Part of a small language model's weights: no biases in attention or MLP, normalized queries and keys.
MLP neurons of a small language model. Each row is named by its layer, matrix (down: output weights) and neuron, and shows model dimensions 16-111. Each number is 128 + 24 x the weight over its row's rms, rounded and kept within 0 to 255.
A block is one neuron, or neurons of one layer that tend to fire together. After each block is what it responds to, as a language model described it from the Wikipedia text at the highest values.

L3.down209 [150 111 122  93 110 146 146 148 142 106 148 125 168 130 139 138 142 136 118 162 126 105 162 147  97 144 146 174 116 114 140 124 120  78 151 130 145 121 135 108 113 102  71 151 100 113 100 186  84 164 165 153 118 108 144 112  94  92  99 100 109 142  97 117 143 152 129 121 131 106 103 131 134 111 141 137 110 130 128 130  93 198  88 161 139 132 114 142 115 110 177 148 138 122 118 109]
L3.down213 [113 149 129 111 129  81 109 122 138 131 139 152 109 126  94 129 182  50 129 127 107 109 107 101 132 132 146 133 135 108 139 143 135 134 138 115 174  94  79 163  93  96 121 159 137 114 152 141 148 126 108 127 187 123 118 110 138  95 126  94 121 126 148 117  98 146 132 124 133 104 116 140 111 130 114  76  88 143 131 130 130 104  85 154 126 154 146 144 120 101 132 122 133 117 145  99]
L3.down354 [107 118 105 100 132  94 154 100 139  98 112 127  81 122 100 123 136  97 113  87 141 100 142 152 162 135 118 150 108 110 181 122 115  95 115 106 113 142 153 105 117 146 118 138 102 134 123 121 148 123 134 154 137 124 142 129 116 114 108 114 136 160 161 167 159 115 139 109 161 112 142 127 134 128  86 129 154 149  73 104 158 159 102 105 147 194 137 115 178 112 156 140  99 169 120 143]
L3.down640 [107 113 140 139 105 101 148  91 169 132  75 135 184 118  80 133  95 101 154 119  91 118 132 156 131 171 113 156  96 126 143 113 145 116 122 115 161 139 139 113 116 108 133 156 151  83 122 178 113 111  91 129 106 114  94 132 168 110  85 115 116 166 108 103 150 109 140  99 119 135 115 138 127 137 101 150 135 104 110 134 124 204 116 133 115 178 126 145 128  82 156 115  98 175 106 100]
Description: Blank lines after a "= Name =" article title and "a" after is/was, just before a classifying description (American politician, a town); also table-row pipes.

L9.down88 [133 136  97 148 155 138 119  94 106 154 129  94 130 117 104 128 131 158 110 131 146 142 125 107 126 135 167  92 148 160 100 174 107 151 125  66 167 140 112 116 143 156 115 131 135 139 174 165 107 107 154 127 126  58 169 125 130 141 129 106 137  95 137  99 165 143 150 116 154 153 120  85 108 161 149 165 134 105  93 150 120 106 131 136 180 162 178 122 129 124 117 134 162 109 122 142]
Description: Commas right after a word in running prose, mostly in lists or before a trailing clause, e.g. "white, cream, or", "a caring, high-spirited"; rarely word-start fragments like vol, al.

L5.down22 [120 102 139 128 159 131 146 101 151 113 157 132 127 107  92 127  91 107 143 103 125 154 141 129 113 136 125 105 112 166 120 137 151 122 150 105  71 176 152 145 138 141  79 126 143 151 156 112  98 134 107 113  91 121  86 115 136  91 147  95 148  84 102 132 143 147 123 194 145 116  93 149 149 135 139 139 137 103 101 142 128 147 166 126 109 153 154 116 148 159 122 146 131 119 149 137]
L5.down30 [174 146  72 138 130 115 111 145  94  95 134 113 128 117 141  77  90 114 112 100 146 154 199 135 133 111 147 164 152  98 118 139 135 129 148 127 107 146  81 131  95 163 158 130 119 108 129 117 123 112 116  92 129 128 113 150 119 163 120 155 100 123 148 130  96 142 102  77 114 146 148 116 107 129 136 149 161 129 141 133 135 168 138 140 158 156 105  85 112 114 124 127 129  92 124 109]
L5.down46 [132 121 119 131 151 118  63 182 145  93 156 154 133 143 172 118 124 152 123 158 109 143 106 108 150 134  74 181 106 151 106 120 121 141 133 114 102 120 138 105 118  97 143 154 124 112 155 116 135 146  63  83 112 163 116 111 157 126 137 136 133 157 150 113  85 128 132 152 141 156 135  99 126 162 115  79 122 122 117 138 169 137 121 106 156 107 141 138 175 114 119 105 118 123  63 167]
L5.down197 [ 96 147 112 103 127 161 143 113  76 126 114 130 168 113 147 144 139 112 138 156 124  99 172  99 146 129 106 155 151 106 108 115 122 139 176 110  91 144 105 109 181 134 107 105 125 120 144  87 147  94 151 145 118 171 177 114  93 154  94 148 145 148 102 126 106 146 135 126 116 114 144 159 114 139 138 121 147 126 141 125 113 129 134 128 121 113 146 112 111 162 132 145 150 105 121 169]
L5.down295 [146 133 124 102 126 176 140 111 115  70 115 113 119 171 185 122 119 124 134 124 151 156  99 114 155  88 150 107  69 115 147 110  90 115 176 166 136 137 144 107 138 135 111 142  99 130 105 107 146 116 123 134  98 119 132 139  90 163 128 109 124 121 102 122  71 108 173 137 134 176 135  89 166 194 155 104 140 144 157 151 134 135 114 110 157 113 115  97 121 142 146 143 127 175 155 120]
L5.down357 [121 143 103 103 106  96 137  96 131 140 139 111  73 151 140 106 120 121 128 121 129 119 143 145 119 129 112 127  98 103 150 162 103 158 147 130 110 138 119 155 162 103 115 150 136 117 153 176 126 114 133 115 162 106 116 114 127 141 174 131 115 129 140  72 169 132 116 162 123 111 118 127 145 107 182 107 204 124  87 138 172 105 149 147 125 137 173 118 111  99 161 119 175 142  88  95]
L5.down407 [111 100 124 131 152 116 162 159 137 182 150 135 116 156 151 137 177 117 118 157 128 174 114 138 122 126 136 118 128 171 116 172  96 154 121 164 134 151 142 183 106 141 107 109 135 114  94 170 101 120 151 136 161 110 127 153  77 120 135 152 146 135 167 138 171 115 124 122 126 149  89 168 143 134 136 127  94 120 143 133 126 137 119 143 144 114 169 130  85 101  85 143 127 122 114 126]
L5.down420 [146 150  91 121 120 188 118 108 129 105 140 142 111 119 115 100 169  84 125 119 109 147 165 146 105 135 133 123 143 111  91 117 131 123  86 142  83 136 142 147 176  92 127 130 161 147 136 110 149 118 165 114 134 112 150 161 116 142 109 147  95 158 123 115 110  90 106 118 169 118 162 141 148 156 112 136 151 117 151 122 130 115 130 154  80 126 116 149 100  97 127 128 141 136 131 130]
L5.down483 [147 102 102 106 135 100 123 144 130 139 108 134 123 100 105 128 152  76 113 152 141 108 110 124 148 134 132 133 168 128 183 112 168 162 123  63 122 179 168 144  97 139 152 120 139  85 136 130 118 129 115 167 133 130 137 168 122 112 116 115 140 141 159 130 141 128 123 138 161  99  92 158 127  82 131 100 126  93  98 121 123  90 157 129 104 133 124 125 158 170 125 110  83 135 108 183]
L5.down503 [118  89 145 167  80 146 140 101 133 102 131 116 124 115 102  99 137 151 140  94 139 195  98  85 112 164 141 175 129 113 130 141 154 124 122 148 119 125 121 114 146 121 140 131 148 162 112 115 127 102 141  97 122  89 152  98 119 111 117 121  95 105  80 185 112  99 114 164 135 132 127 118 133 171 161 140 126 121 154 138 113 133 150 121  89 148 110 152  84 112 133 135 121 146 131  92]
L5.down510 [147 143 103  99 112 123 124 128 106 106 127  94 108 134  93 116 118 106 155 102 129 112 126 138 121 111 172 174 115 129 134 152 119 152  85 116 167 137 121 120 131 129 137 138 142 119 149 152 127 138  87 137 115 120 111 125  99  62 117 132 116 124 127 129 136  83 122 139 118 103 123 109 122 148 105 156 169 160 141 111 110 115 127 184  84 152  91 135  95 140 158 149 117 133 147 109]
L5.down522 [166 125 119 112 117 177 121 140 124 104  95 106 134 175 179 134 156 129 114 129 107 146 126 133 115 126 121 132 142  90 125 126 100 131  81 152 143  99 145 128 112 100 121  76 174 146 115 124 107 129  98 148 127 102 132 104 121 135 132 116 136  91 153 132 141 125 123 124 112 158  96 200 118 120 111 125 105  87 121  72 135 112 145 148 199 158 124 127 127  88  98 100 161 119  92 122]
L5.down545 [148 111 120 127 120 171  96 155 112  86 122 130 115 130 150 149 131 105 161 137 133 148 102 110 120 130  68 143 108 125 152 153 136 167 137 123 111 108  95  96 130 130  83 137 149 123 124 134 166 137 126  94  99 115 113 102 159 114  93 159 143 141 137 122 131 112 135 118 129 162 153 126 133 152 114 110 187 111 145 153  64 170 106 111 125 123 117 108 148  74 129 134 152 169 127 164]
L5.down567 [140 115 139 128  88 127  89 169 122 112 126 154 122 133 115 155  89 119 150 147 147 137 100 163 113 167 132 111 132  99 131  86 106  80 135 115 134 118 117 131 139 172 113 119 136 156 117 127  75 133 125 116 106 111 122 158 122 138 127 153 121 116 166 117 104 113 163 134 110 166 133 135 100 162 170  97 151 189 104 149 115  89  92  96 142 147 140 123 134 139 114 156 131 163 132 126]
L5.down639 [102 132 106 123 163 141 102 147 147  79 106  98 116 114 122  84 184 101 111 142 127 144 132 108 157 154 143 115 131 118 122 137 137 152 144 165 113 145 108 154  62 150 112  76 125 110 152 105 126 133 149 130 139 142 179 120 102  88  42 136 155 125 147 133 105 124 157 118 142 146 120 101  82 123 104 120 153 135 145 113 108  92 111  86 129 125 128 126 103 115 101 127 135 115 130 168]
L5.down745 [112 144  97 182 103 142 173 159 101 125 115 120  93 105 104 126 119 130 107 141 147 133  94 116 117 120 147 184 125 116 158 106 155 127  92 139  94 158 103 121 139 115 146 121 154 113 140  65 111 100 114 152 136 148 115 148 128 140 117 157 173 109 139 126 163 180 115 153 104 147 140 104 127  91 102 129 162 152 165 119 132 111 135 131 102 107 157 129 131 113 111 134 128 151  94 173]
Description: Second word piece after a single capital letter in proper names (G-ood-win, C-ov-entry, D-w-ight), plus commas between items in noun lists.

L9.down379 [134 101 140 124 143 134 161 169 121 126 132 104  91 159 139 129 119 118 122 144  83  98 159 140  86 106 169 122 104 129 105 117 161 156 134 155 146 168 151 143  98 141 121 126 139 143 137 123 115  94  51 148  98 103 143 124 181 141 139 161 118 103 150 133 151 136 126  91 130 164 147  78  87 164 115 131 138 112 158  90 132 116 132 110 126 119 125 126 120 127 144 124 163 132 107  88]
Description: Short word-internal pieces following a first letter or fragment, in names and other words, e.g. K-en-ya, curr-ic-ulum, Oh-i-o, 200-5.

L5.down7 [178 153 164 155 132  82 153 137 129 151  93 150 161 112 165 104 145 126 127  98 148 122 126 162 148 148 122  52  99 105 100 146 145 109 134 111 129 171 111 104 164 138 128 125 125 135  91  91 128 116 107 120 137 148 153 136 107 113 181 165 124 178 128 127 129  84 137 164 153 140 121 102 181 128 113 125  95 114  97  84 136 143 115 115 120 141  85 110 149 145 136  98 129 136 109 117]
L5.down54 [165 167 154 149 118 145 128 121 120 176 119 151  79 119 125 140 122 107 144 122 140 125 131  87 128 176 156 132  90 108 130 131  95 118 108 118 137 134  96 112 136 113 123 148 127 168 145 145 147 128  88 132 145 101 115 165 140 126 177 152 111 150 160 131 126 133  88 107  92 135 147  81 132  86 123 162 124 149 130 174 167 177 172 149  88 166  96  89 141  84 108 134  99 153  94 142]
L5.down101 [148 136 139 127 128 125 100 182 131 149 102 157 120 136 133  75 127 127 144 126 107  92 127 126 145 136 179 138 126 117 146 157 116 145 137 111 156  88 107 136 131 116 108 127 128 108 168 118 142 105 136 188 135  89 111 109 108 158 115 137  87 132 108  85 144 172 156 115 172  99 125 140 156 115 145 130 104 145 154 122  89  54 113 157 120  94 165 102 107 163 177 147 184 158 129 133]
L5.down157 [125 177 124 137 144  79 143 123 108 172 110 126 134 109  86  85 131 129 113 126 129 141 135 143 108 111 127 135 134 203 113 150 131 176 130 101 106  97 112 147 153 133 170 137 182 156 166 150 138 120 137 143 122 120 113 123 155 134 140 123 107 137 144 141 168  96 148  71 161 136 116  79 117 134 146 129 134  94 141 133 112 121 113 134 119  96 121 131 104 118 149  95 124 118 134  78]
L5.down185 [111 112 118  91 122 158 144  89 129 114  58 129 112 118 113 117 133 106 132 120 115 153 165 128 141 135 142 135 131 107 129 133 131 134 172 150 136 101 128 151 122  39 120 119 122 146 112 164 139 128  98 124 100 140 149 134 123 114 151  51 150 124 100 117 128 119 141 145 137 132 114 121 163 116 143 126 133 122 110 109  98 117 174  97 165 165 131 152 139 113 149 137 132 112 151 108]
L5.down213 [128 126 130  72 149 123 147 123 116 121 132 125 142 126 128  95 127 108 116  81 119 189 137 112 122 152 143  80 114  93 117 111 125 166 107 108 138 118 106 126 142  98 154 162 155 106 135  97 135 122 123 146 136 146 128 141 166 115 131 132 104 101 128 127  92 131 150 163 118 150 138 121 105 130 118 118 149 160 140 110 143 102 118 108 154 153 121 127 105 129  83 132 119 115 118  87]
L5.down232 [107 172  76  96 111 127 113 153 164 188  75  80 148 122 111 128 144 137 136 140 143 136 114 136 115 117 144 113 131 153 116 178 104 117 143 180 122 178 135 121 141 148 148 144 156 152 102 165 141 131 134 153 120 155 137  92 137 109 160  93 170  81 134 173  94 100 152 126 154 138  93 136 141  97 119 149 138 143 140 130 130 159 109 143 159 117  95 116 166 126 106 116 147 107 128 148]
L5.down240 [ 92  72 128 125 129 137 150 110 102 110 147 118 143  95 131 148 101 131 135 149  97 126 133 116 118 124  95 174 144 181 125 152 121 136 106 135 128 152 140 189  80 121 114 128 140 101 121 144 160 121  80 108  68 136 127 120 165 115 161  97 130 142 123 109 158 153 115  98 122  92 132 118 142 138  90 110 106  97 134 135 139 103  98 138 163 130  92 171 115 154 138 101 133 142 158 110]
L5.down444 [123 133 148 148 108 159 107 180 143 126 111 110 139 163 134 162 113 100  74 166 107 124 124 170 158 140 159 115 124 108 115 148  85 151 107 103 164 139 135 138 123 122 114  80 133 127 129 144 122 122 131 142 110  52  92 104 117 112 121 137  85 123 137 165 152 109 141 169 171 106 125 170 125 142 113  97 129 137 103  91 110  86 105  98 126  77 112 151 177 124 142 160 137 146 107 104]
L5.down457 [123 105 140 147 112 106  98  82 162 114 115 126 106  91 112 138 141  82 134 162 109 121 137 108  87  88  83 171 107 132 147 107 119 114 156 116  91 134 109  66 139 130 151 135 139  83 138 127 125 126 112 136  73 154 127 136 138 121 146  62 107 102 128  96 143 184 154 144 150 119 122  98 176 159 111 129 134 126  92 105 138 128 179  99 117 150 140 114 111  97 155 148 152 143 146 141]
L5.down461 [128 122 131  99  99 125 142 102 177 153 110  81 118 136 110 117 139 113 133  79 158 141 127 137 110 171 132 132 145 143 118 139 181 115 147  93 148 143 146 142 134 129 136 150 153  89 129 135 101 149 122 118 128 135 133 141 112 150 145 147 128 113 119 134 120  64 118 151 146 137 135 116 165 108 114 115 132 103 121 130 120  94 163  76 120 115 120 161 126  75 150 148  82 177 120 125]
L5.down470 [ 75 147 116 114 127 112 118  82 139  91  96 117 145 101 143 143 144 141 181 139 117 144 170 127  75 118  99 135 113  92 143 180 137 150 132 129 126 125  80  71  91 147 147  82 142 106 129 107 145 134 108 171 151 131 125 126 186 148 166  92 153 127 145 149 117 144 152  88 124 123 144 125 160 127 192 105 134 124 156 108 133  99 146 123 160 141 149  97  98 135 110 141 131 150 116 127]
L5.down631 [ 98 162 113 138 134 102 174 110 109 107 108 124  97 146 113 130 115  74 118 129  93 134 134 137 131 128 106  83 132 118 150 167 153 149 120 125 130 119 116 133 132 142 117 131 155  96 154 151 104 154 117 105  73  96 131 143 140 156 119 137 180 134 120 155 127 119 146 102 125  92 154 105 132 148 140 107 121 160 134  85 124  76  94 132 142 155  98 131 101  98 102 113  99 130 148 135]
L5.down637 [135 157  77 113 139 109  84 149  99 147 102 156 128 164 108  86  97  96  80 155 108 136 110 144 115 119  89 116 118 145 111  77 113 185 148 136 146 130 135  85 166 118  93 143 147 110 103 130 111  95 131 129 104 125 130 131 147 151 111  92 146 116 167 117 182 142 115 170 139 173 104 141 123 111 145 100 142 137 200  71 130 182 145 116 142 139 113 149 138 154 125 156 134 113 116 123]
L5.down712 [123 134 165 107 143 174 125 135 122 132 145 159 171 144  97  97 169 127 138 113  96 139 153 127  91 155 154 120 106 131 126 146 170 169 157 105 175 137 134  89 138 114 120 111 167 129 154 170  92 139  89 142  95 110 148 125 134  73 123 135 123 110 138  88 117 178 110 105 133 143  96 114  83 120  80 139 114 117 115 102 109 146 119 146 130 127 136 145 123 176 109 127 118 129 117 120]
L5.down734 [108 126 127 131 122 122 114 151  72 121 123 171 132 135 133 138  98 163 132 119 181 147 123 110 135 132 142 109  72 156 138 127 127 140  99 136 130 107 119  77 138 112 123 165 146 142 137 146 137 140 120 159 101 117  85 136  71  72  73 104 103 121 157  96 117 145 106 156 140 113 132 164 154 123 164 133 138 171 102 117 122  98 147 104 164  98 126 151 101 115 131 113 103 161 126  95]
Description: Second word piece of a word split after its first letter, mostly B/b, F, T or G, in names and ordinary words, e.g. b|ig|gest, B|re|wer, F|re|eman.

L3.down133 [106 143 144 112 112 113 107 118 143  97 141 109 124 142 145  71 132 140 169  95 121 140 114 126 148 103 141 128  86 116 161 105 121 100 126 140 130 123 132 128 115  91 118 156 152 111 121 122 100 109 123 125 114  68 114 145 152 128 136  88  92 146 141 118 162 137 145 123 159 133 124  94 116 155  65 128  85 137 136 127  80 197 100 161 121 118 107 124 154  86 121 112 108 143 139 151]
L3.down245 [124 145 156 136 140 133 163 120 139 130 108 109 116 115 151 131  82 175 133 119 110 126 140 133 172  91 165 104 103  94  95 157 109 126 159 148 153 142  86 106  91 115 114 123 140 114 157 156 102 131 149 141  99 107 134 140 103  83 116 145 110 120 131 117 141 125 134 133  98 123 123 121 107 119 121 130 104 144 122 107 170 212 131 156 131 152  85 133 162 125 114 120 152 168 105  85]
L3.down314 [125 145  95 132 156 116 109 117 151 151 114 168 171 139 147 132 112 105 111 112 106 103 110 154 145 132 135 122 154 150 157 114 103 171 118 177 138 121 114  94 155 141 129 112  87 123 114 152 106  94 182 135 122 152 160 132 113 143 110  77  79 123 139  97 126 137 127 106 113 114 129  91 133 118 118 114 158  83 161 104 165 138 142 128 147 134 120 157 102 111 163 157 122 101 155  96]
L3.down579 [103 145 165 140 140 124 105 155 102 164 121 164 106 110 115 148 184 154 136 136 133  95 149  98 104 108 134 122 132 168 138 138 114 129 126 123 122 112 147 135 129 112 108 116 104 159 125 139 157 147 166 133 116  89 134 116 122 126 125 150 134 114 102 117 143 108  75 138 135 134 127 105 106 125 127 150 114 124 145 102  47 218 147 155 171 140 114 136 110 127 118 119 119 120 128  97]
Description: Relative and demonstrative words that begin a clause, such as that, which, who, and sentence-initial This, especially the "at" piece of a split "Th|at" in song titles.

L5.down155 [130 123 111 132 137 120 145 133 147 141 172 125 146 105  83 125 109 160  48  49 138 147 103 133 127 133 154 155 108 148 113 183  85 135 136 147  99 173 106  95 112 141 107 134 115 120 172 152 135 133 116 135 116 119 101 149 166 101  74 114 144 119 119 116 122 160 142 128 164 123 138 135 117  96 140 132 137 100 134 104 135 110 117 118 143 134 120 139 106 106 147 102 133 139 138 164]
L5.down164 [128 100 139 122 157 121 106  99 111  87 117 125 100 117 119 122 107 141  76  93 137 140 132 121 125 134 126 127 121 150 136 142  92 154 152 156 103 153 154 145 116 141 161 104 171 149 179 147 107 132  90 129 139 121 125 157 166 117 138 139 114 112 109 121 135 121 132  97  87 133 126 116 175 162 105 137 136 129 111 144 108  95 174 141 135 135 112 125  83 148  83 105 128 125 131 111]
L5.down230 [141 128 137 119 119 101  77 110  97 100 127 122 108 154 110  88 155 135 146 131 137  88 146 185 149 166 171 138 144  77 129 130 124 152 136 151 156 119 217 120 126 118  67 115 151 111 126 101 115 119  95 147 125 130 113 151 165 152 182 145 136 130  98 145 146 135 100 150 153 161 114 136 128 135 178 110 124 129 113 118 118 156 116 120 128  98 141  91 149  72 111 148 126  99 124 120]
L5.down254 [118 139 159 116 128 141 121 116 150 151  88 140 158 127 127 158 178 132 127  96  74 133 188 142 128 103 129 123 159 137 169 132 151 164 111 118 125 134 128 153 132 119 136 124 125 121 145 102 169 126 102 109 129 117 171 170 125 128 153 138 137 164 157 146 166  97 124  89 121 125  69 169 162 100  56  93 146 144 123 136 120 170 144 111 132  95 149 156 133  94 123 122 158 148  98 166]
L5.down279 [137 116  89  85 169  99 160 176 149 152 133 154 159 129 139 124 157 142  95 110 115 138 133 139 111 171 142 161 124  93 130 141 123 114 116 160 155  81 163 126 176 148 138 139 141 124 135 117 148 145 141 152 135 118 101 129 123 114 108 174  73 105 120 106 116 116 178 123 158 139 138 114 135 108 100 107 141 138 142 124 105 147 179 137 147 145 135 149 150  75 141 130 118 125 164 116]
L5.down324 [159 145 119 120 157 164 132 151 122 127  78 190 127 103 172 132 121 135 114  84 134  66 121 158 119 152 200  97  76 154 120 154 142 132 161 172 111 158 132 144 138 122  97 121 115 137 131 166 142 131 105 131 130 123 164 101 114 132 157 122 117 138 118 118 137 142 120 121  88 117  94 111 137 130 103 128 147 103 116 162 152 155 123 155 140 113 134 151 125 156 135 152 124 133 150 129]
L5.down363 [124 151 131 147 118 135 123 129 131 119 152 129 133 101 162  94 105  95 123 117 147 114 143 175 156 156 137  84 121 100 117  99 114 127 110 133  84 112 114 121 146 113 183 111 114 104 122 136 150 130 125 139  96 159 100  68 108 159 164 141 155 154 179 106 187 103 111 166 111 145 135 159 132 131 144  87 144 127 101 151 148 110 133 165 150 165 131 135 143 143 124 125 165 147 135 148]
L5.down366 [113 113 116 148 105 111 148 121 148 118 131 127  94 124 126 165 126 158 138 141  91 155  95  71 183 142 105 114 150  63 121 113 135 133 137 113 110  85  93 115 141 146 105 150 102 145 111 137 117 102 141 106 143 107 126 108 168 107 119 131 151 149 111  94 166 163 160 141 144 159 107 109 142 146 114 117 114 129 130 140 170 131 188  73 120 138 110 139 107 128 176 129 147 163 110 141]
L5.down383 [107  78 145 102 156  84 156  88 130 144 138 118 145 161 114 128 103 122 132 115 115 137  87 104 124 135 140 182 170  82 100 121 131 101 115  51 141 103 136 147 160 102 162 101 117 118 134 124 177 146 161 128 127 163 122 113 119 149 148 132 127 138 114 129 108 132 154 126 106 115 123  97 140 129  99 133 112 117 129  73  67 148 118 114 106  88  91 172  71 148 110 131  92 144 138 117]
L5.down468 [144 106 121 156 111 169 119 125  97 133  96 129 133  90 109 107 127  89 121 154  90 104 137 168 140 121 120 140 118 133 110 105 191 164 131 129 137 169 148 122 132 105 130 142 152 129 134 119 146  86 120 155 133 167 133 106 128 174 134 118 129 151 153 107 127 105 111 139 156 140 129 166 121 128 109 140  93 118 125 105 144  96 165 129 165  92  88 133 128 109 125 138 102  88 176 143]
L5.down479 [101 127  98 127 123 164 160 150 153 118 104 122 165 144 136 105 150  86 103  83 113 129  74 125 111 185 152 165 149 155 110  84 146 140 127 148 157 132 143 133 138 120 151 143  96 135 123 127  83 132 152 125  93 129 146 118 151  88 118 134  92 163 146  98 123 118 106 118 181 142  98 109 106 142 114 129 151  98 111 148 161  48 106 112 126 134 100 127 142 141 107 114 133 142 136 126]
L5.down501 [116 107 147 126 130 147 146 123 111 111 137 153 126 151 139 111 156 150 114 113 154 126 146  95 150 114 126 116 183 118 122 144  99 163 110 117 143 120 121 140 104 121 136 140 161 112 115 142 167 143 167 124  71 116 155 128 121 154 140 157  87 111 113  87 160 118 117  99 118 154 120 153 128 122  79 152 122 178 120 159 159 111 134 107 142 152 177 147  99  93  99 140 108 102 134 126]
L5.down606 [125 118 160  89 146 106 144 117  74 126  92 161 135 120 142 119 139 114 149  87 120 107 105 129 154 169 170 105 125 148 109 115 119 168 162 138 148  69  88  82 145 125 112 102 117 125 118 137 106 137 143 144 117 128  99 140 155 159 161 119 108 127 134 130 168 123 179  99 108 163 177 149 127 124 114 105 138 116 170 125  76 125 136 130 153 152 128 200 147 178 118 168  94 116 111 126]
L5.down671 [160 115 151 142 144 151 140 101 138 128 106 162 145 115 103 153 114 113 109  97 125  89 153 155 168 168 159 114 121 116 118  94 121 119 131 155  93 127 148  99 157 111 114 143 149 149 114 117 117  93 130 169 155 147 106 142 131 132 158 136 125 164 148 104  98 162 110 131 135 134 156 109 120 163 145 103 112 108 120  97 131 109 151  48 164 127 143 142  65 132 128 175 101 138 150 153]
L5.down688 [131 139 117 131 149 149  70 164 181 186 127 118 132 140 101 144 146 138  76 165 104 118  88  91 139 195 156 101 150 120 111 125 116 161 101 123 160 132 157 120 136 145 124 142 115 191 158 118 115 124  75 171 108 154 100 124 138 124 111 112 167  72 128 104 110 112  82 100 165 137 135 124 127 137 115 101 140 148 116 127 132 101 151 131  77 151  96 136 134  75 162 124  94 158 136 150]
L5.down747 [ 84 106 112 107 120 146 157  91 141  93 113 131 122 101 122 145 118 155 105 115 156 139 159 129 172 159 127 153 148 129  84 131 145 116 124 114 165 109 151 113 147 143 119 145 103  81 142 154  95 131 112 143 109  87 133 134 139 112 141 113 101 159 108 115 105 158 150  98 102  90 126 110 130 117 108 111 136 108 128 128 119 143 110 114  98 137 110 100 137 141 159 149 139 111 169 141]
Description: Second word piece after a split-off capital letter at a word's start, strongest for W+inn in Winner, also St+and and P+ak; sometimes "of" in "As of [year]".

L3.down48 [110 115 147 105 138 123 131 154 193 147 160 184 131 166  80 116  99 107 132 162 126 158 114 112 135 134 132 167 170 126 113  87 150 114 122 119 144 144 136 141 133 125 127 136 126 121 140  69 145 134 138 154 118 135 178 145 118 136 150 134 147 116 137 176 166 115 132 111 136 124  89 114 135 121 129  66 135 138 134 120 153 155 127 124  89 153  62  99 107 124 109 137 117 119 104 164]
L3.down484 [117 121 127 122 150 158 133 147 112 150 156 152 116 142 168 119 152 125 105 128 116 151 157 164 108  84 144 139 108 124 137 173 145 129 161 123 115 142 126 124 108 119  97 106 163 100 149 125 137  87 109 150 131 130 111 106 121 142 108  83 114 130 149 142 131 150 148 140 113 128 128 143 147 180 160 123 103  69 161 159 145 230 138 162 132 138 111 130 133 121 119 110 123 126 125 111]
L3.down501 [104  72 109 142 117 165 125 142 112 126 123  98 162 163  98 136 118 122 135 120 111 159 141 101 122 140 111 138  80 146 130 159 129 138 118 139 117 128 142 113  94 100 118 134 119 126 117  96 140 104 157 143 100 122 118 129 150 120  80 135 169 130 118 111 150 158 153 127 124 165 133 111  95 141 142 142 135 118  57 128  73 122 125 137  97 122 146 130 127 104 128 131 154 128 104 152]
L3.down517 [124  76 164 133 143 126 121 124 158  97 131 144 115  98 145 112 111 118 145 115 133 156 153 156 169  96  79 151 121 140 115 151 123 102 140 125 140 107 174 131 134  96 141 153  84 152 128 154 116 136 142 136 140  97 120 129  89  95 130 133 159 131 140 144 130  85  80 111 129 118 112 131 113 126 108  93 110 147 127 109 173 209  65  91 124 171  90 118 121 106 137 142 153 138 149 161]
Description: Mostly "and", sometimes commas or "with", joining plural-noun items in enumerations, as in "figs and almonds", "shrubs and herbs", "households, and".

L9.down96 [102 120 150 132 115 104  91 175 151 123 115 183 143 129 132 117 133 137  91 123 164 172  83 124 129 168  97 128 141 116 128 114 113  82 158  76 136 140 126  83 117 112 111 121  99 169  92 108 142 103 175 132  99 149 129 178  92 124  98 118  77 148 141 156  68 163  77 146 132 137 101 154 149 130 148 169  98  99 112 105 112 125 124 133 156 124 127 101 143  98 176 115 132 121 172 110]
Description: Second or middle word pieces inside split words, mostly proper names in tables and lists (Kiesew-et-ter, Pet-rov, M-ast-er), also comp-any, sec-ond.